From a checkpoint of a small transformer trained on Wikipedia: 9290 steps.
MLP neurons of a small language model. Each row is named by its layer, matrix (gate and up: input weights) and neuron, and shows model dimensions 112-175. Each number is 128 + 32 x the weight over its row's rms, rounded and kept within 0 to 255. A neuron's up and down rows have the sign that makes its largest values positive.
After each neuron's rows, "fires in" lists the words (lower case) most often at its 100 highest values on Wikipedia text that the model never trained on.

L7.gate844 [148 123 149 101 117 124 145 205 106 118 109 153 179 152 113 177  70 141 155 152 119 130 119 126 147 129 104 134 134 183 187  94 136 183 122 193 146 120 137 114 109  71 189 146 119 179  56 102 113 130 105 113 102 111 153 143 131 186  50 100  73  90 126 126]
L7.up844 [150 138 158 137 100  98 158 162 182 174 103 146 147 138 131 107 121 195 151 116 111 180 127 145 133 143 132 164 126 137 180 114  90 151 137  94 113 102 120  78  73  50 194 116 128 136 154 111 163  97 160 104 139 176 141 133 113  36  84 175 174  52 157 134]
fires in: "which", "it"

L3.gate52 [ 74  97  78 125 157 109 114 125 127  83 102  91 203 102 162 111 152 151 126 109  95 176 109 153 153 154  95 137 148 109 104  76  97 131 158 165 129 142  98 139 152 148 114 118 158  87 167  81 127 199 104  80 138  93 125 179 169 169 152  86 110 129 129 111]
L3.up52 [112 114 136  73 144 112 120 103 133 154 133 120 168 111 115 133  98 120 168 174 159 107 109 173  92 148 154  85  58 194 108  85  65 117 150 124 160  91 133 111 154 123 136 108 137 146 173 142 104 120 168 144 174 113 154 142 146  74  89 132 111 140 120  83]
fires in: "the", "they"

L3.gate401 [ 72 133 138  98 125  53 165  94 136 100 125 141 167 159 148 128 125 148 149  89 132 128  84 186 175 142 102 135 160 191 151 154 103 133 163 155  69 190  90 105 123 126 178 140 110 143 119 158 113 161  95  46 178 110  86 152 147 123 147 127 123 130 135  99]
L3.up401 [102 134 116 111 116 183 144 184 125 108 139 111 136 168 132 164  86 126 134 172 143 162  72 159 142 110 166 121 167 146  93 105 147 156 195 145 173 124 137 180 136 102 137  72 106 134 112 102 123 169 131 117 163 161 118 122 172  84 118  89 133 141 124 170]
fires in: "the", "other"

L3.gate337 [131 109  93 150 146 130  96  66  86 211 149 158 185 124 167 107 140 145 108 142  94  83 103 165 135 155 111 163 157  91 154 124 145 160 167 140 102  62 180 140 119 116 141 133 126 112 155 183 130 131 108 179 129 133 111  84 118 182 179 147 143 119 131 121]
L3.up337 [111 114 111 133 142 143 183  94 131 182 122  76 164 126 111 142 123 112 137 137 140 111 125  85 100 107 110 113 154 174 127  81 126 166 106 182 104 133 102 176 106 156 144 107 110 127 130 111  97 141 149 102 170 115  98 149  80 184 150 138 186 104 112  91]
fires in: "group", "grand", "gratour", "gray", "ground"

L3.gate733 [173  77 135  67 129 102 195 124 172  80 136 114 179 127 176 152 113 112  99 149 141 100 128 172 197 145 124  83 152 131 176 130 110 126 145  95 107 116 138  85 164  60 175 152 118 151 126 139 130 138 128 138  76 112 142 120 139 116 117 129 166 164 112 182]
L3.up733 [115  99 143  96 105  91 135 144 173  69 130 141 136 128 132 176 119 176 176 150 141 144 146 166 129 124 173  57  80  97 175 153 129  80 136  88 135 134 147  97 140  82 126 172  61 139  92 144 124 133 140  90  91  76 170 186 155 160 152 150 160  89  63 101]
fires in: "or", "original", "orange", "originally"

L6.gate1012 [160  90 104 135 154  49 137 169 165 162 112 126 185  91  76 123 126 117 118 113  56 136  98 129  92 136 110 198 144 132 196 124 136 147 129  85 116 127  62 159  83 169 124 162 149  26  35 155 125 114 137  77 115 149 137  96 136 164 154 153 110 100 176 133]
L6.up1012 [147 190  45 107 115 142 187  87 152 136 113  97 135 113 155  84 124 115  46 202  74 154 195 151 144 166  99 123 201  67  78 114 172 178 101 122 119 165 163 186 108 137 187 114 155 107 102 127 132 131 107 182 121 112 146  62  93 117 108 131 132 110  90 153]
fires in: "at", "atlas", "atrian"

L3.gate437 [112  76 132 122 214  95 108 113 110 114 116 118 142  80 191 115 136 160 106 106 177  91 124  57 149 102  75 172 158 124 127  82  98 172 131 157 118 138  96 121  84  96 135 167 118  83  86 143 116  73 105 108 137 137 166 161  66 167 159 183  95 173 105 130]
L3.up437 [ 79 119  92 124 120 121 167 142  94  81 103  92 153 120 156  88 218 161 146 158  98 109 139 127 140  98 121 117 213 130 110 122  89 181 130 144 126  92 131 159 120 152 161 117 105 113  84 142 125 173 119 145 155 153 139 173 145 120 123 122  84 129 123 136]
fires in: "in", "after", "a", "as"

L3.gate912 [ 87 137 134 123  59 152 124 119 111  53 157 130 118 102  97 104 148  97 117  83 137 188  88 110 161 170  84 105 154 101 194  87 159  98 114 106 120 137 169 144 127 167 187  69 118 129 135 137 128 153  82 114 110 114 143  86 125 103 120 100  86 145 107 114]
L3.up912 [131 113 101 150 186 157 113 111 101 174 123 106 115 103 193 148 126 116 104 111 168 146 154 105  69 119 115  95 165  66  87 165 114 156 115 127 188 159 135 167 132 122 135 156 124 114 148 120 117 142  78 149  90 101 117 106  92 187 108 103 148 136 142 148]
fires in: "his", "her"

L14.gate598 [123 111  97 130 134 123  91 135 126  64  92 161 142 139 129 138  94 166 106 100  99 173 153 157  96 112 130 135 102 123 148 110  84 105 164 129 125  90 157 196 138  70 155 120 111 124  69 126 152 152 109 161  83 139 128 118 105 105 154 126 153 176 100 196]
L14.up598 [ 81 134 134  88 106 131  79 123 131 123  90 153 157 141 139  97 134 119 145 143 110 114 149 124  88 108  31 151  88  90 146 105 148 139 152 126 136  95 101 141 174 135  92 125  53 173 111 139 149 108 113 116 103  60 114 174 119 142  41 145 187  93 120 132]
fires in: "are", "is", "area", "band", "was"

L6.gate618 [163 132 136 133  84 131 145 178 140  68  96  98 166 144 142 139 177 128 166 149 124 136 127  63 116 149 117 216 124 164 118 122  64 160 115 189 102 103 154 149 163  74 153 122 148 159  98 148  32 110  94 159 175 156 111 147 145 132  88  87 120 144 170 125]
L6.up618 [179 142 145 112 111 129 101 172 142  96 155 108 179 166 158  72 114 111 201 100 145 121 157  26 142 170 130 143  91 164  59 120 137 167  93 123 126 163 151 153 120 122 119 162 147 177 125  89 135 144  95  95 148 139 137 159 153 126  70 108 124 164 106 115]
fires in: "and", "people", "written", "marriage", "has", "also"

L5.gate396 [115 197 139 116 105  96 174 171 122  65 169 156 157 121 107 143 126 145 131 117 145 158 139  92 126 137 139  88 167 119 136 175 100 134  96 164 130  95 150 135 117 118 151 115 125 134 171 108 119  79 142 138 145  85 132 120  93 146 184 138 120 103 195 171]
L5.up396 [120 176 153  95  72 131 172 135 121  74 175 115 148 109 120 117 163 135 110 114 143 186 152 152 100  97  90 139 113 121 137 136 141 145 129 147 159  94 108  74 157 146 144 134 123 189 185 152  91 145 143  73 130 100 174  96 106  69 175 170 131 101 169 158]
fires in: "out", "who", "early", "earned", "earning"

L7.gate253 [ 91 140 126 122 127 113 119 129 142  61 104 159 193  97 113 107 116 116 224 135 157 110 115 106  90 157 120 128 159 115  96  99 143 179  71 135 135 168  99 139 142 110 115 121 137 102 138  72 128 125 169 153 140 151 149 118 145 175  64 184 114 104  99 105]
L7.up253 [111 138 172  95 155  31 184 137 139 147 109 229 157 136 129 105 136 166 139 112 130  93 161 135 130 129 146 106 129 161 171 125 120  98 105  59 155 143 160 120 108 104 169 105 224 189 146 128 138 121 132  90  94 166 171 125 175 121 155 119 131 101 129 166]
fires in: "which", "this", "3rd", "that"

L3.gate685 [ 78 145  84 122 101 147 134 174 157 191 152  29 116 146 142 127  99 145 147 140 184 139 168 110  85  93 134 142  62  74 107 123 131 107 115 127  99 174 212 175 151 119 141 108 106  91 168  96 122 124 192 107 113 139 115 133 148 109 162 145 163 144 138 132]
L3.up685 [ 92 142 100  80 101 149 172 127  97 156 135 156 161 137 109 141 136 126  95 116 155 157 155 143  67 159  98 115 110 107  94 226  59 140 116  82  97 153 115 125  74 166  83 134 127 133 187 127 156 160 143  92 112 128 119  40 149 107 133 128 148 109 100 101]
fires in: "two", "three", "flag"

L7.gate303 [151 131  91 150 110  82 157 174 120  83 161 156 143 126 119 104 118 182 181 156 148 119 171 134  76 150 106 114 116 104 144 166 164 118 143  86 156 139 110 122 133 195 138  98  91  69  95  96  97  86 112 157 163 153 163  82 140 120 111 125  96 129 177 112]
L7.up303 [ 37  72 118 145 191 108  91 135 138 165  95 171 148 119  97 156  85 155  89 146 116 129 161  92 102 124 110 114 115 153 103 171 145 146 128 187 172  99 122 116 124 135 171 137 104  92 162  72  84  99 155 150  81  80 102  76  95 129 177 157  38  81 186  89]
fires in: "it", "which", "place", "italy"

L7.gate241 [140 139 165 120 180 139 164 149 145 188 133 111 111  77 100 145 112 183  90 140  93  86  68  36 137  72 156  78 149 198  89 178 126 100 102 163 103 161 164 123 141 127 118 144  85 120  97 146 117  84 156 205 145 110 145 191 132 138  71 151 125 160 122 141]
L7.up241 [127  82 153 147 112 139 179 179 143 121 126 142  84 106 114 162 156 116  93 101  92  46  95  96 195  73 167 137 129 155 133 157 115  71 152 126 101  85  93 157 118 143 147 136  77 142 166  84 161  90 170 142 144  77 158 117 154 129  62 134 133  75 151 108]
fires in: "against", "including", "of", "include", "release", "lee"

L7.gate969 [ 99 172 128 176  97 110 160 149 105 160  85 135 109 115  91 162 152 202 123 158 128 181  93  78 137 134  98 166 182  95 150  76 118  56  96 102  59 189 184 144 115 111  79 135 109 112  81 102 159 136 160  89  95  73 102 122 115 128 201 131 156 187  79 159]
L7.up969 [ 76 100  61 140 142 112 111 113  73 124 130  93 111 173 157 118  57 139 132 156 127 113 135 128  90 168 145 142 117  93  84   7 135 106  97 138 230  81 143 139 201 135 150 151 141 112 222 114  60 136 103 112 156 158 115 118 110 162 131 120 119 117  96 127]
fires in: "on", "own", "an", "ownership", "old"

L5.gate698 [119 129 139 109 130 129 116 111 139 160 142  43 152 123 136 100 145 165 103 103 123 152 113 129 140  99 200 145 159  91 110 150  58  69 108 189 142 202 125 121  81 101 114 155 126 135 102 151 158  91 110 170 116 110  91 131 128 146 118 177 104 147  89 165]
L5.up698 [143  83 173 165 182  81 115 134 173  98  89 100 152 140 112 140 147  98 153 214  74  84 144 144 149 112 124 117 114  96 128  83 140 129 127 173 137 161 138 151 177 147  77 135 186 139 153 105 141 122 147 194  93  96 142 127 125  96 140 164 207  59 150 109]
fires in: "such", "including", "include", "featuring", "included", "much"

L5.gate750 [ 80 142  81 126 113 141 168 122  81  63 159 143 133  80 176 138 144 108 202 166 166 143 139  80 109 115 106 155 174 105 113 125 150 138 101 190 109  60 154 153 163 173 140 100 137  94  85 143 143 146 154 116 145  84  76 220 109 162 162 154 153  96 108 142]
L5.up750 [141 131 150 167 116 115 173 140 100 110 209 147 107 177 160 121  99 170 124 144 166 123 103  76 169 100 134 140 156 157 196 101 161 170 119 126 105 113 137  95  76 176 176 107 116 138 199  77 180 168 128 143 131 146 108 108  69 109 115 105 113 120 196 105]
fires in: "national", "professional", "early", "particularly", "earning", "earned"

L7.gate84 [142 169 124 172 107 103 172 139 137 127  89 116 149  95 149 116 149 118  93 178 116 126 107 118  98 168 144 170 147 164 139 131 191 150 132 174  66 169 135 162 151 199 183  68 166 137  95 160 123 126 112 100 158 116 162 201 188 174  65  94  91  95 117 139]
L7.up84 [ 88 151 143 152 105 128 154 171 126 161 150 139 161 168  72 110 131 140 152 125 118  86 114  84  68 146 115 126 155  76 110 139 125  77 123  90 112 186 117 117  72 147 137 111 185 118 100 125 143 136 131  83 132 115 141 112 109  57 146 154 123 125 143 139]
fires in: "the", "its", "then", "they", "those"

L7.gate807 [154 164 108 122 111 147  71 125 108 177 121  92 103 175 144 101 156 162 126  72 158 184 100 182 155 174  95 217  92  84 168 125 115 127 140 149 104 122 112 100 101 112  67 122 133  52  67 104 168 138 100 114 148 100 119 146 114 129 165 114 119  84 132 149]
L7.up807 [ 98  73  63 119 201 122 126 108  88 162 181  96 101  77 140 133  93 202  81  83 160  61 113  73 129 118 143 188 143 132 122 129 116  62 128 205  98 135 133 130 114 161 111 123 113 108 144  98 122 137 164 120 175  79 130 139 107 145 121 112  72 103 127  76]
fires in: "on", "eastern", "online"

L9.gate762 [121 185  90 144 103  94 176 137 128 139  78 122  89 138  99  94 133 168 142 112 151 187  91  89 107 140 141 117  68 134 181  88  54 105 133 136 156 130 201 123 157 109  70 156 171  79 100 105 134  91  79 173 152 139 128 109  55 152 122 165 123 153 162  96]
L9.up762 [145 124 166  91 131 142 154  80 135 170 130 131  69  81  89 144 126 193 131 143 188 156 130 108  96 200  84 122 110 124 180 137 107 173 170 156 134 193 172 110 137  93 108 148  99  41 130  88 100 108 160 156 158 121  53  94 131 137 141 112 128  93 144 161]
fires in: "on", "as", "online", "pschorr"

L5.gate914 [178 190 124 144 125 189 155 130 144 113 136 112 121 131 143 127 156 128  95 187 163  66 159 109 135  83 119 134 130 146 124 124 118 120 179  97 201 216 175 129 181 112 146 133 114 178 130 145 136 132 151 148 114 204 110 182 105  96 105 124  99 142 118 117]
L5.up914 [ 59 125 133 141 149 105 130 143 123 175 116 149 147 121 123 130  82 140  94  90  90 197  95 138 117 127  56 149 125 165 146 127 138  80 114 158  96 114  96 112  66 132 121 103  79  89 100 122 166 127 111 132 144  80  97  94 117 139  73 142 112 121 108 132]
fires in: "two", "played", "three", "players", "play", "player"

L3.gate520 [ 42 114 131 147 153  98 182 125 153 102 106 150 142 129 145 142 161 126 146 151  80 170 104  93 111  97  76 119 134  93 119 152 120 101  98  77 137 148 140 122 181 157 170  95 121 115  86  93 137 181 171  69 130  72 138 191 169  83 101 131 140 185 106 127]
L3.up520 [141  48 137 115 121 178 113 175 160 129 152 127 126 159 118 168 132 112 157 103 108 138 134 152 133 124  65 113  97 170 156 138 168  78 167 170 119 151 142 130 108 215 150  90 141 166 109 104 109 113 134 148 137 202 139 163 158 127 158  90  76 117 128 165]
fires in: "the", "this", "they"

L3.gate413 [154 132 101 161 128 108 159 115 141  88 149 156 101 128 131  97  86 107  94 108  56  88 121 115 161 109 126 135 161 140 177 167 168 137 151  86 155  63 186 204 153 146 141  95 130 157  82 175 102  89 149 173 179 167 141 126 170 114 138 146  75  72 143 122]
L3.up413 [119 176 125 141 173 118 183 142 109 109 140 178  85 145 147  69 156  92 128 111 101 157 169 150 155 108 124 114 138 124 148 196 105 119 121  58  99 113 126 149 135 171 190 120 116 218 142 164 166 128 106 165 189  95 128  76 117  71  81 148  55  94 133  85]
fires in: "10", "100"

L3.gate103 [ 71 174  98 145 145 120 140 104  83 162 141 122 158 144 185 143 131 142 159 135 113 138 110 111 176 181 140 118 161  93 135  59 100 142 158 194 164  95 154 102 185  48 133 156  83 170  52 109 112  63 138  87 147 120 131  81 132 124 138 120 136 135 126 142]
L3.up103 [107 117 105 137 177 154 122  80  79 149 126 117 152 155 139 195 111 100 131 151 143 134  69 129 140 176 164 170 129  99 146  70 160 140 150 189 133  69 144 171 192  44  89 122 139 168  91  91  81 112 126 107 119 109 154  91 111 139 115 105 150 134  90  68]
fires in: "group", "grand", "ground", "gratour", "gray", "groups"

L5.gate124 [168  77  76 126 146 217 171 120 132 149 124 127  74 150 151 112 164 114 176 167 180 158 184 155 118 116 168  86 147 163  96 163 150 151 115  68 134 138 169  67 135 143 121 108 140 111  97 181 149 182 113 105 167 160 170 107 143  74  81 169 145 117 170 135]
L5.up124 [152 107  86 128 137  83 117 176 183 148 136 155 115 162 118 151 121 110 130 129 146 201  84 118 112 123 190 118  67 106 141  93 159 109 143 131  96 169 192 144 167 108 138 116 106 116 175 145 101 118  97 138  48 109 154  80 174 101 133 158 139 140 182 109]
fires in: "their", "his", "were", "its"

L7.gate647 [102 122 148 145 132 125 124 163 100  94 109 159 123 117  85 134 113 124  67  68  93 168 126 175 134 188 124 132 177  89 173  66 101  56 155 172 101 127 139 172 131  67 137  92 160  70 127 129 122  74  65 129 155 129 130  92 123 167  76  80 147 162 148  90]
L7.up647 [118 180 153 133  83 190 124 117 169 188 132 151 119 118  85 118  89 135 133 128  49 123 111 133 104 183 119 134 144 125 180  56 138  45 133 121 138 145 137 109 113 117  91  97 133 107 127 148 188 138  98 126 109 115 103 120 160 101 139  47 199 219 154  87]
fires in: "are", "is", "area", "isotopes", "island"

L3.gate917 [126  89 138 143 153  50 143 111  81 111 135 162 124 121  91 128 167 153 154 158 136 120 154  97 122 130 170  94 190 162 132 128 129  95 113 110 131 100 102 182 149 161 131 128  80 104 131 174 132 103 146 161  92 121 147  89 138  76 135  88 144 102 112 140]
L3.up917 [114 189 152 110  94  88 169 125 142 157 115 151  84 154 110  98 127 158 135 132  81 116 102 164 166  93 127 125 131 184 130 148  89 115 128 111 143 152 124 103 154 164 102  50 134 150  57 104 150 145 145 183 174 145 108  82 104  94 130 121  81  90 134 133]
fires in: "10", "100"

L5.gate760 [162 104 117 157 141  76 174 123 141 158 131 131 138 134 148 137 116 152 154 116 161  96 133 114 198 131 116 160 122 152 156 168 124 166 193 152 141 185  53 173 145 110 105  84 164 205  83  75 141  99 128  82 147 126 142 130 164  33 152  97  58 133 133 120]
L5.up760 [131  79  86 175 145 115 162 114 161 157  94  92 196 114  93 165 127  84 140 116 146 140 132 100 169 155 116 138  88 119  85 162 111 146 145 166 118 117  87 170 119 134 136 148 207 179  84  96  73 155 122 110 130 171 120 119 177  74 164 118 136 142 110 118]
fires in: "the", "there"

L9.gate600 [112 161  97 169  90 134 134 154  76 104 129  71 162 144 173 130  34 113 160  62 141 198  93 146  97 131 166 190 128 156 136 124 172 127 110 181  96 118 132 141 167 147  94  70 124 160  77 144 133 141 185 118 108 117 135 113 145  94 157 102 104  78 104 133]
L9.up600 [172 110 157 133  91 114 172 163 107 117 131 142 153 145  98 117 135  92 145 131 195 122 102 196  93 109 152 146 167 176 145 149 161  73 171  95 157 142 147 148 140  93 114  70 147 161 118 112  83 153 135  85 156 142 148  86 197 101 123 150 107 143  79 186]
fires in: "the", "they", "country"

L5.gate773 [130 192  77 131 170 172 147 121 148  83 101  49 139  88 156 101 154 116 132 124  83 138  93  92 132 179 111 205 124 120 109 107 114 113 101 138 125 106 103 174 150 117 119 110  91 107 176 115  97 117 105 150 159 117 143 164 154 172 151 136 144 139  82 104]
L5.up773 [144 108 110 110 131 131 151  91 124  59 131 106  84  89 146 112 175 156 110 169 166 194 146  97  67  94 127 159 157 178 147  71 100 124  99  85 144  74 149 160 124 116 114 148 160 165 123 158 126 153 161 117 157 166 137 122  79 177  49 167  47 131 130 136]
fires in: "and", "or", "a"

L14.gate747 [165 113 132 143 141 119 148 122 165  76  99 112 163  86  89  86 118 131  80  83 149 180 128 167 111 121  76 139 134 128 138  95 164 122 154 126 119  95 150 165  94  94 184 140  84 144 147 112 101 155 139 130 158  79 156 135 139 124  97 102 106 118 132 154]
L14.up747 [136 179 159 121 101  99 110  67 179  91 113  60 139 165  77 141 106 100 149 159 197 169 122 128 105 129  60 171 151  92 163  74  49 109  88 159 123 141 168 134 163 125 178  61 145 136 191 145 149 119 144 130  99 138 169 171 115 161 126  93 103 157 144 105]
fires in: "a"

L3.gate1006 [105 142 128  77  90  70 145 161 121  76  85 100 187 187 155 134  93 126 104 148  66 108 120 149 139 146 123 132 165 181 195 148 159 168 141  96 163 132  88  91 171 174 169  59 168 154 108 117 146 124 126 106 151 134 188 173 199 127 138 127  96 138 164 143]
L3.up1006 [129 154 135  89 165  75 131 159 159 137 155 120 148 180 101  93 113 126  71  90  74 103 116 189 154 107  92 140 119 174 132 145 196 141 165 130 167  74  96 113 104 147 135 138 148  99  90 130 128  98 156  86 162 177 201 133 165 135 209 115  79 106 176 171]
fires in: "the", "they"

L5.gate366 [131 166 133 137 142 193  85 155 100 172 200 130 115 115 170 127 114  84 145  69 166 122 101 111 208 117  86  59  74  80 135 134 139  92 147 111 122 117  98 184 177 136 146 164 112  84 138 151  94 112  57 230 115 121 148 145 111 135 131  68 139 131 122 143]
L5.up366 [141 112 120 107  80 168  53 143 147 157 148  80  90 104 164 133 121  51 138 107 174  82 136 146 156 138  85  70  92  27 102 158 160 118 112  89 139 105 106 208 175 103 127 185  96 114 159 123 101 153 145 129 105 167 176 116 168 116 154 118 172 176 114 134]
fires in: "his"

L5.gate469 [124 147 121 115  81 127 167 100 117 100 124 129 146 183 107  96 182 146 143 126  96 144 122 161  77 101 168  91 117 162 170 110 116 142 161 133 111 170 137  71 148 104 161  88 132 131 118  87 161 147 115  67 123 197 166  91  89 123  78 128  79 206  82 134]
L5.up469 [ 97 157 114 178 114  98 137 183 155 171 173 139 143 143 116  98 136 149 133 146 100 144  88 117  65 110 113 163 158 115 183 160 158 179 109 127 153  86  92 142  85  83 138 126 133 122 180 184 100 119 178  83 173 166 174 125  71 154 126 131  94 117 106 117]
fires in: "it", "through", "they", "throughout"

L3.gate357 [134 138 114 159 135  72 180 153 154 105 138 178  98 123 115 142 152 136 114 120  84 126 121 153 168 102 131 138 150 123 134 150 117 112 128  86 144 112 168 171 133 105 120 123 151 135 100  96 161  44  96 135  95  95 133  97 171 116 116 162 122  97 123  87]
L3.up357 [120 114  95 101  91 106 118 131 118  81 134  97  87 130 105 132 183  44 102 132  96 172 149 152 166 128 186 129 101 125 113 220 133 118  95 174 118 100 118 212 158 166 110  73 145 131 103  92 101  92  89 223 139 179 145  94 126 101 111 125  69 127 153 151]
fires in: "12", "122", "12th", "10"

L14.gate881 [ 67 162  99 221 101 103 134 123  82 116 185 157 154 121 138 111 121 107 180 150 144 126 136 193 134 155  99 157  89  74 150 212  79  61 103 142 120 135 107  40 114  81 124 122 127 154 153 138  84 141 118  93  84  96 109 105 160  93  93 116 104  95 153 114]
L14.up881 [125 131 114 149  81  86 143 166 182 122 160 142 101 117  94 119 155  83 171 142 153 121 100 121 135  42 108 142 149 143 171 133  32 100 166  99 152  97 166  97 150  88 111 117 144 169 185 179 118 138 104 126 130  67  63 133 131  97 135  93 163 107 174 161]
fires in: "four", "three", "two", "six", "five"

L13.gate786 [128 123 134 104  43 171 132 190 137 144 135 110 118 108 128  97 173 161  88 125 117 118  94 129 116 154  90  99  53  99 205 128 150  73 151 118 125 118 157 117 170 142 161  76  98 166 164 181 136 132 111 125 158  95 144 112 101  43 111 119 138 106 115 128]
L13.up786 [ 91 172 115 156  90 111 106 139 166 158 100 126  73  99 154 129 153  75 104 147 114 179 207 134  88 162 127 136 142 180 148 149  80 145 131 150  40 159 128 124 167 160  81 138 133  76 136 115 138 146 138 147 146  78  86 141  95 151 145 133 123 133 113 126]
fires in: "to", "with", "his", "him"

L6.gate232 [110 123 109 120  90  78 134 131 119  86  60 103 170 140 117 147  77 105 128 118  68 142  87 136 157 190 100 161 132 157 158  58 106 176 160 129 134 107 113  79 120 141 116 122 121 119 111 136 125 151 135 127 127 140  96 157 144  72 192 115 159 153 169 111]
L6.up232 [102 138  62 124  93 160 152 194 110 103 164 142 160 125 122 140 135 177 109  84 111 138 176 160 170 169 146 112 217 100 109 141  77 102 179 123  73 167  86  99 140  88 113 130 132  98  66  68 123 132  91 104 107  42 194 162 117 160  61 157 164 117 130 164]
fires in: "or", "ii", "orange", "iii", "original", "originally"

L6.gate102 [117 117 141 145 117  98 140 107 128 140 118 148 114 116 183 154  62 134  99 103 176 147 114 104 155  98 124 103  62 100  78 146 167 143 139  98 110 110 175 161  92 147 173 140  91 115  70 110  85 135 164 117 114  57 130 141  89 134  87 179 140 157 112 100]
L6.up102 [ 41 175 154 120 115 166 164 176 128 173 153 212  71 155  77 125 122 132  91 124 131 126  66 111 167 139 106 101 146 183 123 102 105 107 169 122 161 184 207 131 130 108 124 125 105 172  93 126 153 146 128 126 135  98 144 162  47 101 143 116 104 112  61 120]
fires in: "new", "old", "known", "initially", "opened"

L5.gate134 [149 104  75 145  98 179 150  91 126 115 191 103 168 114  95 131 169 116  82 181 157 129 106 211 106 139 162 129  98 112 116 134  69  99 111  94 155 192 176 131 119 101 106 118 119 140 153 203  83 146 108 128 120 133 149 104 128 144 144 127 186  85 154 117]
L5.up134 [  4 167 125 137 129 128 150 150 128 145 102 109 126 117 133 189  80 189 107 123  68 176 105 166 128  90  80  98  87 138 123 173  83 138 153 180  74 160 154 129 151 120 102 147  72 144 116 143 113 152 108 114  85 102  96  89 169 103 141  59 120  91 124 100]
fires in: "two", "all", "three", "its", "allowed", "his"

L6.gate884 [170  92 131 162 112  94 202 121 121  45 120 144 150 119 146 130 139 116 158  94 109  63  96 135 149  80 139 144 193 128 106 113 128 124 233 129 154 121 145 142 151 152 155 128 122 119 126 145 122  39  42 116 109 145 192  86 120  74 114 147  99  90 185 148]
L6.up884 [121 134 106 128 103 125 147 111 166  70 184  46  86  72 137 143 128 178 170 102 130 174 181 156 125 166 163 114 170 159 152 114 166 101  87  77  89 112 144  66 148 113 132 127 113 128  92 103  99 111 146  93 120 129 132 111 173 141  66 125 123 145 152 102]
fires in: "10", "100", "1903", "1907", "1905"

L6.gate532 [ 77  96  73  95 105 107 175  61  68 137 132  85 152 125 128 143 153 102 118 104  79 126 155 141 114 155 141  71 173 128 183 146 130 115 120  95 162 135 124 162 185 150 114 123 128  83 137 167 142  43 125 118 143 137 107  91 128 116 170 152 113 117 182 116]
L6.up532 [172 140 190 114 132 174 196 144  90 163 149 175  99  71 130 162 149 128  87 139 104 164 174 124  92 135 137 161 113 160 155 152 136 154 147 129  98 130 123 166  64 100 148 140 115 147 132 138 129 142 122  76  79  88 143 146 134 142  65 109 126 123 121 143]
fires in: "10", "100", "by", "for", "12"

L13.gate993 [183 109 106 128 155 136 121 114 164 114 142 111 164 155 106  84 140 103 159 187 181 149  84 107  99 176 110 105 128  93 143 162 164 127 126 157 186 124 105  94 102 163 197 131  78  89 128  96  82 235 139 116  74 156 123 111 106 164  56 116 159  99 127 140]
L13.up993 [120 159 117 116 193  44  90 119 153 168 152 139 121 104 110  61 162 164 119 149  84 111  92 129 134  98 126 152 169 142 140 123  83 133 182 113 134 111 109 144 104 122 116 214 131 150 151 144 111 119  88 133 125 125 111  69 118 105 141 145 110  96 132 144]
fires in: "it", "which", "that", "desert"

L7.gate67 [106 158  97 178  98 148 177 202 157 151  80 126 178 180  91 130 118  76 160 146  97  73 112 136 115 145 104 147 117 141 164 116 111 142  97 129  88 152 101  85 131 141 132 134 145 181 130  65 147 139 162  85 121 119 175 144 120  55  93 132 133  71 108  89]
L7.up67 [150  96 168 142 129 103 118 134 108 142 202  72 104 155  96 142 133 157 129 115  95 148 109 120 153 105 154 160 101 100 172 108 145 125 155  75 121 174  99 102 137 136 132 141 113 137 166  55 140 140 193 138 151 136 155 126 112 114 133  98 221 150 158  85]
fires in: "and", "south", "north", "railway", "always", "norway"